Part of a small language model's weights.
Size: width 512, MLP 2048 GELU, vocabulary 42661, 94.2M parameters.
MLP neurons of a small language model. Each row is named by its layer, matrix (up: input weights) and neuron, and shows model dimensions 48-143. Each number is 128 + 32 x the weight over its row's rms, rounded and kept within 0 to 255. Numbers have three digits each.
Before each neuron's rows, "fires on" lists the tokens most often at its 100 highest values on Wikipedia text that the model never trained on. A number after a token or word is its count.

fires on: "," 45, " to" 6, "18" 5, " in" 5, " Al" 4, "19" 4
L11.up1154:175107106088113119114140154169146123156088116160104080123103104134087083163084165071105124180122128139120111108080090135155094113153125185097086135158052115180081147112103144197139183134106113114180171130185093081166103162096072132098091155122135210108158115173099118145120163124148122139

fires on: " of" 29, " to" 13, " about" 6, " least" 4, "$" 4
L11.up909:085105123110184143135134129128123073111125178086144116123122098096131141086134102109126160063131169103095090118113162135077145104100141133093175196085103137149137143214119109117144136122112126083106115110075171095123117103134153113205127111139155125084144155209102137104163161151092134114

fires on: "20" 48, " and" 9, " or" 8, " to" 7, "–" 5
L10.up387:141051121141090127106062180155102099154146186180162116176162178109153127146122108142117101121132160160175120173124131190100124144112120114104140048136136146124091104109112174154153214123098149095132109131135119071102129106110163118143085182100147142170119190162117146106085144153135071034

fires on: " as" 25, ")," 17, " " 13, " Japanese" 7, " founder" 4, " part" 4
L10.up114:170138177089139125180132079119132139219071180125119139125155145075128111209096102180104096125066110128204221131122144123086146141125143109125115102092110151083127152121106143091159149134090069119103082132155153116163191143126179103154050137073151180131100134103178152175145073152166105133

fires on: " |" 32, ";" 21, "0" 18, " " 11
L11.up1605:082144083120093092096100130095089138175113120103157138056176067173141163142096137123091103189135121197134118129093141156187126127152111159206081109136136109135122132121116099161155134173134126159146103147078166159103141122117126097104120164182142077146102108133116126097150196162061113091

fires on: "," 33, ")" 7, " Minister" 5, " |" 5, " favor" 4, " charge" 4
L10.up1062:101117112114189122092151155101100103163151129162160146130140124073131119158194120151125120136154124111127109160084100137116197105120150142119117071134093077150086175125166155108126183120043163134106155138110114023101144071094139123160111143131101150120127092105160117157161087143104109118

fires on: " (" 23, " to" 18, " can" 18
L11.up1601:085115085119094106109139071118117158089126170175158102075108098139186110157069141139094116124116164142143116158112152086148117141100132088145155140143049077171114168110169095081077124172137210160071105145171132122106171091154102117144100074123106107174115081137168101163182097127072132145

fires on: "." 37, "===" 8, ":" 7, ";" 5, " \"" 5, " of" 4
L11.up1936:136110118097138086131101126137241074066085151159136146137138144172120144131107088186150094184155141104105108131134143125133074081085155119120170081153096139108177107153119116135160137154105155149138073072136083152065169156144176125147120123123190199118131117129075132075128045178174122145

fires on: " \"" 43, " (" 16, "\"" 4
L10.up20:066121126099151185138142177159150062088146116080123077155091127172063190119132169117155091117116116122083102099098086136158134036139080131124107119103051144131136120107139130109172217089171142124072123143138091141145120112123142110098140122124141201149126101119141082111183125157094112100

fires on: " " 29, "19" 10, "2" 5, " her" 5, "20" 5
L10.up1327:114137126156080141147126177061136133074149102101128104090175154168083147134133113030120133198087104064121154157097137110203119124143075094137114128212161100103121128159121099188094114157140161152116153154142175145171176153121137193126166108126134125133182127141125139124142133100113174059

fires on: "–" 51, " the" 8, "19" 7, " South" 6, "20" 6
L11.up345:101122218090119078114110137190126118101117139142100132136159101143127122189125119110114140176122188227143176132171178142093171124155119139113152143129184148114132129164174124059137183119103153101111149117157161140095106111168044124150106172133076106133171129092100116091159096141132129173

fires on: " " 51, ")" 4
L10.up1256:173120207165083097127155126149157117243103112182145088090176105198118105152089162099113149143146098081096095117105149141193151073103154106182142081095112125074127157167136066136165080154143112105061112103077142104169144098118139181103116125133128089130201106134064150164167102139090150203

fires on: " to" 42, " can" 11, " " 5
L11.up1920:061168125105172101108201144162134152112142168151149168088139150110072125143134162159076111125153116074107108136076130147110091091106171094166093083066160116036157161137149161102151078138116057154126160108150121115074125155100168179129118083100141098136144155135089090138129124138104116119

fires on: "19" 26, "–" 15, "20" 13, "00" 6
L11.up1204:156113163137108138210157120120074089150078172093139114093105124099040157177080147110115074138118143154255145130153107176088190126138172146063182126122111121135135121134138117091119156108115104142081152165061156131111156106135146221151104076156151177157188093107158085104170127184164125134

fires on: "-" 34, "," 22, "r" 5
L10.up1487:091131106157094090169118113119119174118115150086164126155186130147110135145149098072123077143193078146141149152126135084108149174168166139100120124141104151120143165119124127123128106053171076109149129131138150103110106062125102178129102109131069137174133156152165122130142120101148149099

fires on: " |" 21, "\n" 15, "to" 9, "0" 7, " (" 7
L11.up1704:146091139149122111158206091164165110126118127158119088162060178162151142143107162120142073149123108188153122116117135141129095064135164146079187114143100149083088084087178144138120117185086115136102114111112126118090133107109088116103150098131161211078122187083134071083190120120075134123

fires on: " " 47, "–" 7, "s" 5
L10.up82:159141224143108109140170128111082125118104169134163150130137124129081090117122101126145049093178127079132124131136130126203160103117187110089107080113193153100133098144103154200086078098129084173082145141105164118176094114120146096145071086141129116151100136131165088178128174136157156071

fires on: " the" 27, " K" 13, " C" 5, " N" 4, " The" 4
L10.up786:096048152152106132187179117117098137102143144144124132113139077161121123055112147150096081131159142134157170160133173127101114141133188096084154128145137144142139179138145113148113155149119123134100097197073144044182100139136095185159084140168081161113178101116137130102165133071111135118

fires on: " |" 27, " " 15, "″N" 13, " |\n" 10
L11.up247:136103080159140162108205097126147145136100171109162170111155058119136199101082088134151191140126198119140117105113102158133102088141125173140130138135113135136140088136126176112126124112101164111145113107116137166114128150137094129118127141109099090124177070122136184112131125136107198102

fires on: " to" 19, " in" 14, " into" 10, " for" 8, " the" 6, " of" 4
L10.up164:209171117080152087120085149149162103092170140108163037196108079142121172113134133095038088097134202153113099127142170080091084206167167161127150109161114157147147183147169121144193133148078108108154159170168105125112128120141115064090124110148132127089185121123090110116102071145124124122

fires on: "." 87
L11.up530:144110134090104144128176167146151110120105176116147106199146165252090116117123167136131047143088109105142169139215110123108148118118061119121152124108096168135116104139159156138144141110108093124138146082106154074070134105147109168138118117150155089169100136110166138153184119118117091066

fires on: "=" 25, " and" 20, " the" 20, "es" 4
L10.up1218:142126116140140156157139138141154120145086113150075086140152118127078111161169082145126121112129047144137103122067133154126146100170131086060121101154192135067151148153148110114119112099141154200094082186127164139106128153143137111114151134120081093126105102151101159217143109123153070125

fires on: " a" 22, " her" 8, "'s" 7, " its" 7, " to" 6
L11.up1247:107152114127088171184095105157041145102123095111141120147097100119099172134115120067103147053133183120170101179176139185128097176155102111138141064159132123146153141168131129144196172084101143109090118169129108131115191077108143139081137112150075091086112090108140121119117151121166149152

fires on: ":" 38, " " 9, " support" 5, "°" 4, "′" 4
L11.up446:094096109181125145143066163104137149154116118068143066123135175114163090137132141115136131147139153138096136105137142124164125170158123100103080079073153128100154147157141152154160167116175121135154110117111058115106120104202120114128150181127166155157108177167177151144139146132173092071

fires on: "," 36, " and" 22, " |\n" 10, " " 7, " or" 6, "ri" 4
L10.up942:148102095157128153183075140107156120080129135137162099132115120124112154111111149120094079140117145141172100137096101168106098096146112090098148153093136140173154103135111117144129134123131100077176134122167139041133159102112095115110078164166157150163103050127122120161157060107117096115

fires on: " " 41, " m" 28, " |" 4
L10.up41:167156141120159074159154173134120136105115116126118127135095128127104174116075133141186057155147142096113131170095099134100183088087123117110129123052119115162134164128161163181137126106077151159124184122155132117103100093194054142191099132177110115151109209112143051156152123124142133103

fires on: "." 44, " |" 7, " Writer" 5, " " 4, "\n" 4
L10.up984:153109142081153068113203159105071131139129214144156139129109156098152173156157077117103131124090166073142145149161139125066137043079169175142155105175113179121081126175113179118186132075157083074110137103156128128123124104069173166109054183118136159169173156142148136116128086147189135117

fires on: " |" 31, " " 15, " |\n" 13, "\n" 6, " Set" 6
L10.up1824:140169107127122115145183109128130129158078110127137137086158131152106093106156102106096138123130085136118143134121048127150118102139151148134131150113188128156105105183171163115192094097108123078151181130160162109131120095161133147130129166158149197151101108184142096100152063184120126131

fires on: " and" 30, " of" 14, " or" 9, "." 6
L11.up1620:146111165132056123108118145137121143070121072145184097159149111140167183090104095149102129122110147171169151167125111146077145118093196157114144085153064146103090127164152146094100136164102148097106092108123153096063119160086105148096111099182112150180117142125093131152131144129186138085

fires on: "19" 25, "°" 8, " |\n" 8, " has" 7, " order" 6, " even" 5
L10.up989:061142162116119142121151179137087067087147133169120120110081161158048146143101117092145116102195198137108137125131176038175122107105132105114175126149089138110149145129147178102128154126118092113091152180118131135143069142056095148117071102099127090122169129107121085134096122130150028095

fires on: ":" 26, " and" 24, " " 12, " in" 5
L11.up1035:128102134173064169130143102100132103169156161131110140078151102107144097108121155115173058089143152099155115040076113143097151131194161070176139153136143147122158122156100141133119090116137154097158150166134129106147100124094127117139070134067149109114210121221075197086165094180132119118

fires on: " " 35, " |" 12, "." 11, "0" 9, " (" 7, "5" 7
L10.up1825:049161155119108149135178132146156155117196115151146120063169163104133184102108079080121115160141116123180112129141077179154119150103065134091124111075127121069133109093168148161172120180088153169146135125119123128136157108083145117039107144118158138132134138137118095112105121135109108082

fires on: "," 92, " –" 4
L11.up295:106125150108126158106140126120110071131117162117135064098123117201118111092126168140128133199090132135125100144172087113075154092121148143116178141113095111117147124194122166146105131134092170116117125115083076122138144132098074132172123079171192101116108132095099101145135131122097173164

fires on: " as" 55, " " 7, "as" 4
L10.up299:143116169045108093138105110099099093178105187070124103113117170083176144106147125092101129119119130175115103043123121091093128160192151116095077058123143081130130170126088126101128093124121118103149146134112127118125099102130150151113138196095119106148125143140110111119136073176116129081

fires on: " was" 25, " K" 14, "65" 6, " he" 5
L11.up1074:139078164147147136150094055156094090118128073125115126143109119164100148142075117183125113136097147128125145119169107096141150151139133098116163131141122069083088149152136104141182066100165074110078089192163053144127170112105071118183128125118066143131143147120068150191184089126137137097

fires on: " and" 49, " in" 11, " or" 7, " of" 7, " at" 6, "'" 5
L11.up164:066100152185108109151148143132129165150085139144189096077138148122135115131143078167139159139102114104148106147074149138148108152118097158044101145122123160155162168125115111150164115175165095125114141150167098108124165124181133101135138118090069205135120114165100206146179070171099129160

fires on: " (" 37, " |" 25, "." 21, " m" 5, "q" 4
L11.up1617:139131133103164124051160104181157121150117157196169132090176110171151165076111179140066113136142112118090115160181103116184142113113116125116163140108105121094138094142138175101119178130133142131087134167067160107139165109150098098123109108158104159156112164150122091123148194088131117080

fires on: " with" 30, " the" 14, " to" 6, " is" 4, " of" 4, " by" 4
L10.up541:070149137128110076055137075130092136107118111147149158154127099147159141110094108099152103129132125215119158125157153124080139142085133134168101111136181166086095172120110150133057110057094121154164174079103056153156131159118150123111112100136128173132154090152093139111174141170079036104

fires on: "," 36, " the" 7, "l" 6, "\"," 6, " mm" 5
L10.up1557:129143124130143160127182139123100116151107134132097097140090149165113106086122101137130066161120076097169114159094127153072126050118106134144123095118164104136206141190147157119142118124118171146097158135169145108181117051153104162170097199167125166166167111124108119102179138141074101102

fires on: " (" 15, " P" 13, " K" 8, " D" 7, "H" 7
L10.up1414:121064141080111150167197081188104131089106124112131142108137129160139089154153104114099123118123154096138151120161157138149170115144100151118093109106111127115066174107104117119146147118124101112106147136095116139092138145142131172126102167096133125051215097104123107146163145091102172136

fires on: " |" 23, " (" 10, "H" 9, " announced" 4, " revealed" 4
L10.up1787:097082127097150126071155105123179118128108103100158121173135118122124128138100136113149143141083143142125100144153076129156140085169138129124134164100114119125156114138160131114085123126111157142138169212066062115156111155100092158113151164175129124155117159172152083187119122160104107150

fires on: " in" 20, " of" 17, ":" 7, "6" 5, ";" 5
L10.up1153:146129100097112111179156069158094142136064155194147061142129070132117156145156102102123164062126100141150114127132083131117140176120085112148163121130206070108154158126133171119211130148108188081102117118167173136104069143109067159161121118169114121135123088111095076124118140122147121113

fires on: "," 44, ";" 27, ")," 6
L10.up1030:127107179064144154034126054146149075156133099116122126087138127151118154126114079170098159158191119109242083169094134115101133161150173128118101095090155127079116202130162100110137194147106152147094139128131163129126173129138139124076090137124100162170159089102126122126166107143121168162

fires on: "," 38, "." 12, ";" 5, "\"," 4, " that" 4
L10.up449:146111114115153143154170087122118095148140106147144084097144117150165150171131132142104127110174113085082100138155101134144167108112130093104115095158058107081170149181140160186124075098167060075132147163084107117076165114127113068128130100097085127152144092110103095171143124167164176147

fires on: "20" 21, "19" 20, "," 12, "–" 11, "18" 6
L10.up1765:116117134128160105174167162175114190099112155138144099113116174173083111135140153124130069103178089143142194156102119133143167132192149128178139084171129139109114125220044147105071153130189131096157139188112104145128138178199151133083126144132093122151188120141146146091138151147156095090

fires on: " " 46, "|" 5, "-" 5, " c" 4
L11.up1672:167167124114096131120100152121158125172077166110100169118135076163121106188126145131181077089097204080168167113053110123149166038102104113161107157173052141149179129201111092191174122087136104129086152136157119125110105119089129095088128136174142091171164132141169099126151109112152123146

fires on: " and" 36, "\n" 17, "," 12, "." 6, " (" 5, " " 5
L10.up1050:170087173110089127129112139087137086166126136093107150165135126167139139153124144124123104166067132061084140147099075124108150078089138041145141148114130183149135136195079091157101110153139117137136164124099067168076150110141158073122104129085165149177130159109179088169097048102091124118

fires on: " " 31, " |\n" 18, "-" 8
L10.up947:108148149020152181134147179124087113088114171135145200135197100109091130085057126114127143157075155131113086078113071191162159142090094131180118127149101148192137113165140156132179140139110138172109084102189118130126173069186130135134128073164153140179104060148114099132114183118132181182

fires on: " the" 17, " and" 16, " where" 8, " friend" 6, " by" 4
L10.up235:096169165177119169103130201193163111130149135132136086172056138136056140148075088109182164199070118165135123172133152079115152111187113125128106150131104134141148155127109096134090152073110139098153093227060119080131129134138145155122176105113130107114130160098091158127149106145091088075

fires on: "20" 50, "-" 8, "om" 5, "n" 4, " up" 4
L11.up1772:115100061106087136084134122139193133116135115129122092125165121126123178117118125129120117115115176164122139194146117110126151083148124080127121118051117136073108097158093172127128125133110119058071148157103121111141118066142107087141130116167079114069096123127159138103134148089126158097

fires on: " |" 25, " in" 17, " of" 14, "," 7, " at" 4, " and" 4
L10.up1406:088142132066108090137159112146120116129090123139151174104089120123096172125074107159143103120138141215178132150068100158107156101147147108133118127091143156050151133081138147129111138113132066069078128110123157111167092124144084159184146120092104076087109181111174088151163139144129112139

fires on: "\n" 67, ")\n" 21
L11.up1684:115065163136110112104201085114124101155176133180169131129098071168101144143135115089089130124132192092096088086095079132119040187125142118131140132086182106129169104087145162111148133177123099165085158133148166082144152078110047096086134155130120145136121177199113084110132091171119084129

fires on: " " 80, "–" 10
L11.up385:132072106116163110124181161123122127232128128094146187178117081213093119147134089124115134126120166118159130105103097150149125134102134161103180133133153159122106081111093126093122157135119116104111136117108038140104126100139097171167105128176130155138094079092101137170120134127105160096

fires on: " and" 74
L10.up353:027151121158110111190112127100094212133112146068068134147149159175094104102156146141073100083127136124151040100134127091116078187141174100016088131096125086099150122183123151140124179148064092150066138157112119141048097074134113134149084123098100150137103134100143202088181081104098089109

fires on: " an" 64, " An" 6, "," 5
L10.up1498:096110118137159134130133178168108139178091119146151126101174079098084089137078159096063122141061129118131113105157145130175123142180124117073175187143149157131100174146123163179158124069143087100100161144140098102150154119160083085153089062158149141106134096178171113117125099149097162190

fires on: " " 65, "," 20
L11.up1712:052111171133128178175143084151141141138116133179129150068129069155078120189105143112099128092146150105111081093142116116167164096148166103119198177097163112127072111080086121143141103111019104118102156110102122160146111166105082078107094128163115093096165081139127119102135144147092064126

fires on: "th" 24, "19" 19, "-" 5, "18" 4, "6" 4
L11.up481:152069161129101123149108112128083139110162170160183081129157047163119152129085071128067102106110115150127078093121128153044148104155115128149164093126152131084139104191091128100179156087159113134121139125154138109127081106177120155142131043162124110158158090130184140134135172119133174104

fires on: ")" 19, "," 17, " |\n" 10, "\"" 9, " June" 9, "\n" 6
L10.up469:119090143106120123102147156071134099084121148116152162131098145131090127166136159117189086128146122092165180103061114094162078171103105116153109220150117149177133106127122098141100104114147089109060209108128113107107147119104129137152141107141120133155097155138101064143183111141075125132

fires on: " " 32, " |\n" 7, "29" 6, "\n" 5
L11.up1184:058141104094161137078094137077100090129070176142100130141141126189128141099201140159112088161045139122182141105129163145144160124165097152101114132104070082052109124146166148073202148196097121152177110067197123099116184125130107106120109133135135182154150128132129085108129164123168127138

fires on: " " 75, " the" 11, "19" 7
L10.up143:114094175067136143086149168085101116093051102143090104118092141149059198106100150120131168089139126183150104135111139115119074090118108161110101086138163111121126172208146125138151119116093127181118153139107137094187129158096121107082118140102138126123194105151170090155108095134076128098

fires on: " " 29, "–" 21, "20" 5
L10.up1549:097089092122131117097118189119157168145134157125138134184161195105073121145136145089110131140157171160134125161118110178163080128121153088098110136132132096100108158159113106141172116115095178141071156230141156149157156138144063101099128108122091144112170173118137078147176113163176098109

fires on: " |" 34, " on" 13, "|" 9, "." 7, "-" 6, " and" 5
L10.up2034:097098131144132085100107166141070167134124135163110150091151105101149180141113135104181139108108129131207101211095096174104140101180173132170188108115129113107137134107126135120128117150096095170147178091152160097165130111188128110111179105110142131090114093097130129085148145173073159167

fires on: " on" 18, " of" 14, " in" 9, " for" 9, " to" 6, "," 5
L11.up1397:136176114152089147133192077142106107177109083052130073112143153180113124123140103112129103142181099214172096141063105082163162138123167079166097134161123132151137161069072126077156117138116137128116112111180091111163108142157083128076147113148127133120177105114078144098153146147109124130

fires on: "," 52, ")" 10, " " 10, " (" 6, "\"," 5
L11.up2026:080099121079201147083176168074132187125156092213166183105170131110097140094081129094112130111201112117110073094157148169123138120100166135114097089141168108171107171136166156121171152112098102152097199169113082079213115122159149157060072145152146131115090203113090151188186122139079147164

fires on: "," 75, " game" 4
L10.up1122:144137101073107159136175154109101140165092177077088126064191140132136102135114121074112116165142141166104095087131147129150142137166135144125115140078153149072145105149195141126131054137176158124085188215127160072184139065092092149148041128091140125144101126183105061160192142103171075146

fires on: " " 42, " (" 6, ")" 5
L11.up1270:131104157107085189181119092116163087143161128102136159097143164149102146174138115043115185160102144110155128106159063149167060108144168144068115191103095066124076129131135087115148091127146078156132107161134080114108140124132117101150147065113142140139120200121097122157198125123139113110

fires on: " " 34, " by" 11, " of" 8, " but" 8, " and" 6, "\n" 6
L11.up1597:151099192129080119157116125101070103150073083106117122135188103177149161127106071140135073097126163093173121128145126170164162091208112137123141103162127104138143110137130122152173138116101086165159119126132140112152126136106106129089124101122156127170150115088150112174120102107155139125

fires on: " the" 30, " on" 8, " a" 7, " Best" 5
L10.up86:074068167104083102139123089137084143218142112102205098095151085116069181084167160123101093157134200138100150130115130137123171157135179100093167181095076076111186096194133173125112160149089130154136128146139098089135168145140187132161069104184136169129166135138181066146152141105130115130

fires on: " " 52, "." 9, "," 7, " were" 5
L10.up1591:137110121125042135104148180130109173112161168091167154116153114168087142108138125086109115155080132112144128133082175132148145100101167159125136082139164152115068139138159180128169158143086176123124156106147152141114085112128106110203110106175140194147162155172133181162124169150112103099

fires on: " the" 27, " that" 20, "The" 10, " This" 6, " same" 6, " " 5
L11.up1079:147115169118134158086121138155086044119134147180093110111136061184073131159132100137142148116131114107138154116119122110139133095164124133134127088129130152081093155121127050168154100073116077126057113159156068092153135137141144119152142133094166181107087113156120134102161127195122119088

fires on: " at" 14, "." 11, "\n\n" 9, "-" 9, " a" 5, " so" 4
L10.up1286:134087206101175096118165105145202110103140152135093098142125091122161095189092062153118150127115154121143157111154117112151142121105078180100114132136096165161115079220111141151155158156125131127100166118111126160106178096131106128164110079146105106168106160099171131123126115081134153113

fires on: " with" 23, " and" 18, " to" 9, " of" 8, " by" 4, " from" 4
L10.up306:143145170153081128072107058127118137164079124101124114112179121119088120137119095119130142136123135093101069089136118157130143132138072065108125077090144119142184154190093114127125130119108046149160150164089100127126122162126144101169164093138124158077115124133095160159118132157124088102

fires on: "0" 26, "20" 18, " and" 12, " backing" 8, " Nominated" 5
L11.up231:087152148127102182117147147106172104159150139093135170135111133110086138106107098101178111085100158164199128135135166119165177100110137093104137135145118146124134161124091089170120175109086149188150124177120165176066175097150153117180133159096116088129118195103089095080166122136149065117

fires on: " " 63, "hyl" 6
L11.up1072:083155202105099118127139118122142120110123179111140147178130117154029129073109140098172125150054157165171088111122143116079092126161165079119149106119076132148143070134088146130089134119078116141129187121124127162152113123142205113059166131125137130166179112125180131141181124208154168050

fires on: " and" 16, " as" 11, " number" 8, " had" 7, " at" 4, " As" 4
L11.up798:114118175177111167162127132104119126129158147153122083069116108075105176107208061187074104131158118083208187183105159157123129158178114166155139086107105162120160185181116129187092118068113055103145071146191127129150136179149056143148129107089197114114120140099088157144145087174117138153

fires on: " of" 23, " to" 15, ":" 12, " at" 10, " number" 6
L10.up1529:043101124075142129126129213123143178112140231054111128100135077138149145093154142151122114098130093182124098084131138123108112154173103113121209157113097174124177189188142168117171113129127122115136093142131115129161091129119181157138199161155126137119135137141145090171156081139167187110

fires on: " (" 51, " Title" 6, "," 4
L10.up887:134140186163098135110125153142116087094103160199112112110090098156058042108151201132184107111118203140172103129166079164119128137093108084109147093137088140177106034113136169131134151132165103147132147174118136080130101132168119095115151165131079135060091162128118140142113150154067197122

fires on: " " 49, " the" 9, "-" 7, "+" 6, " The" 6, "." 5
L11.up949:074129131090140122087127158093066154145080174130146108024148154073114127136177126092137106107105186198141144101127122170115101110117124069102095182087127175076157147125162106169148107074115121126131117129132056067121187083140103192155150146120124166108086140101175081092171094139118134158

fires on: " " 45, "|" 6, " (" 5
L10.up555:124143122145160126070174114118090117127127181145086106141119153089132147143138114096160155131109136173146125144126128099163092155105074207162055172089094155157114064135145223122179141147060129134072201123096139107088184088139186087100110153145122136088201106094151099127145141103185133091

fires on: " the" 21, "20" 14, " f" 10, " (" 8, "19" 7
L11.up1531:077087129121113111106058154127171091093126115132110092107107166193144124072139124143087175165137171090116127152172100098134056108187144114094115097207095148159134136139155098107148091114106137146100118155092109076175139074130151107069168132124145120117169140078148143127173146160123157129

fires on: " \"" 39, "," 38
L11.up1078:079056136127140114121103084133127134091124125086097127095147132096049172156095113133104107110133153102160097122045150084116129102119127119114157129148150173134104154143118066135140135098091132114163115097115105130169091139109121123106155092129141100196131111183134141146183135208130110142

fires on: " the" 17, " (" 14, ";" 11, " for" 8, " on" 5, "," 5
L10.up8:118150076091130137128096162175101135123130108108147159143124134094113151140176089121071100120109120124156051120139126131145176135118105160140162144128139114109102168116180163131121166095155094057101150107160112072061160069186155065130111131098106134101119132067139111119120097197152138102

fires on: " an" 59, " " 10
L11.up1736:154127103102103158092126144140062142149027174196201112148142076164115157196131099148058114103102151169155150086119139164123099080082208155087101131110166166158151121152137208148198118124127107168119087183156157114111110097153166124145147063125117150094117124147153142110143103157111100071

fires on: " and" 25, "20" 9, "21" 7, "22" 6, "24" 5
L10.up1712:109100134133108142149137105084128123124161149134195175131073110132109079145076078117144129078147103086185082159102160091151124071142175173047154103144159130126133137127166165141199142099092123154093145142161136104079088103196145125167140140112071165155146117119136137166120117123122104054

fires on: " " 44, " or" 5, " of" 4, "'s" 4
L11.up868:064110120158063133119163125093192115109144140136112114158108101156068151173089102152139073115147171115158118181095139187109135103111083128099131092096152161050153037122135102148136152148123142114126167068151115114142114183139104130124109091129123092211157113152094095128113117076162098194

fires on: "." 15, "==" 12, "st" 11, " |" 11, "'s" 10, " which" 5
L10.up1472:116173119117182139116163106149121099088141097158177101127204225135113196095089137135108072134093126148109088183097077105092110084123152145158165161147171149116153072122151129119172129098067153158106148091179188129137127076098138125097063117082155135114105161146095119112136103096107160088

fires on: " " 29, " the" 27
L10.up504:129101108106081125127146100097077109125095108122120151095151137184122139157079140105179123146140172091059132127124141159156112149162171070125115118157091172094085095149192121151158175099183112165110133120085097093137154166140108148156082100127158173121175077107160129155140125111096123126

fires on: " the" 22, " was" 11, " her" 10, " his" 7, " its" 6, "'s" 5
L11.up1654:109101156106146139098101154099088086126139126151107105180114154156090117100128128061091166130155124118126114184200088126157155170150115178114097125135134137081146106099139141092156089135131155166109128174102109138137140119127144127114112110117152130087131105164121116143183094124126093148

fires on: " " 40, " an" 8, "," 8, "D" 5
L10.up574:145152157127161102110164157113146104124138108117115136087132141154100091150087092106108192139102147214103160134138104113170066080140166121133149133095138122069102188152145088122103169072120102090134181122160139113148120081145103112194152205139118161143159130215120114142170184116132069121

fires on: " |" 28, ")" 12, ":" 10, "\"" 5
L10.up457:087162097117145131116085109144161108153109149136137087116157142096079116148198103149127107127126090116108103099113126112089130124159074114090112116141177105042087092128182167166129152101168167123124153111097143113096179160182090109132056173134130139061143101152129121200220119079115178118

fires on: " " 55, " |" 7, "1" 4, " (" 4, "}" 4
L11.up1783:128070157144102139085161136114129125134105149127127151098110125135135167101166104089117082142090117114155081120073133141100098066108112084108191191069143135144109098173117126127159081121106173118135150136114087100096148094168107155187153104198174119085139116055128129098187113129130121153

fires on: " " 36, ")\n" 13, " m" 7, " B" 6
L11.up1885:136144061146119145071231119162131209158141154166132130159082097139137143116138071165108089117178143084115168143057137107114147089115151091107141143112097074092161098158112165157170088086141117107145185151102110130093048131146139114105098160116160123108135105131145111110163105070147100137

fires on: " (" 27, "," 18, "—" 6, "\"," 4
L10.up1467:115103116151133123098188080115123071129112152120145128104202128097167203124098150140150157139095145106132152149112137139106083127108097076134124137144171105173139195115103121111084160105149122178119088106136078113089123101093120146132033104126134121135121080178164136181108118113137149138

fires on: " an" 43, " An" 8, " a" 4, " of" 4
L10.up1852:057103144062102120132182131166147105136095152156189066122138158156153127127088098106093106111132095119087115070118101107121033075133135168192160124186165103126112115128118146183121125121134127132150113140125097124168179175100103166174078130112089177146152117136130156119147102157166135083

fires on: " the" 25, " The" 12, " can" 11, "The" 10
L11.up1746:085063078148138069107116168113084129130088138142100127118107107150164094146133124079105083133103177152099150125126187126051058158124117108131209106126133154134086135036137101151161124054101144151106093160178146135132155117153107165130129112140155179173169091152109129106178112116160113201

fires on: " (" 34, " \"" 19, " " 8, " L" 5, " l" 4
L11.up454:088123148104076159085204122113101112156179155104119094130040110154172161146118116124150128089083204179155092155129149143132126117119189152122141145138110208124136100113149203164123129053139131114116152124130117051112115123155153142126174129139115160073158135061103143098162176115129151119

fires on: " \"" 25, "20" 15, "19" 11, " " 4, "H" 4
L11.up321:091114140137137171155139163094174173088131122164168144070156112084101115107072106125139118156138142129109114179122139085088146088097119079101122103146177161130164108191129157133090188109178145125136146128079111143153162150156095138164141108119174152166225165181098166127092150090138193093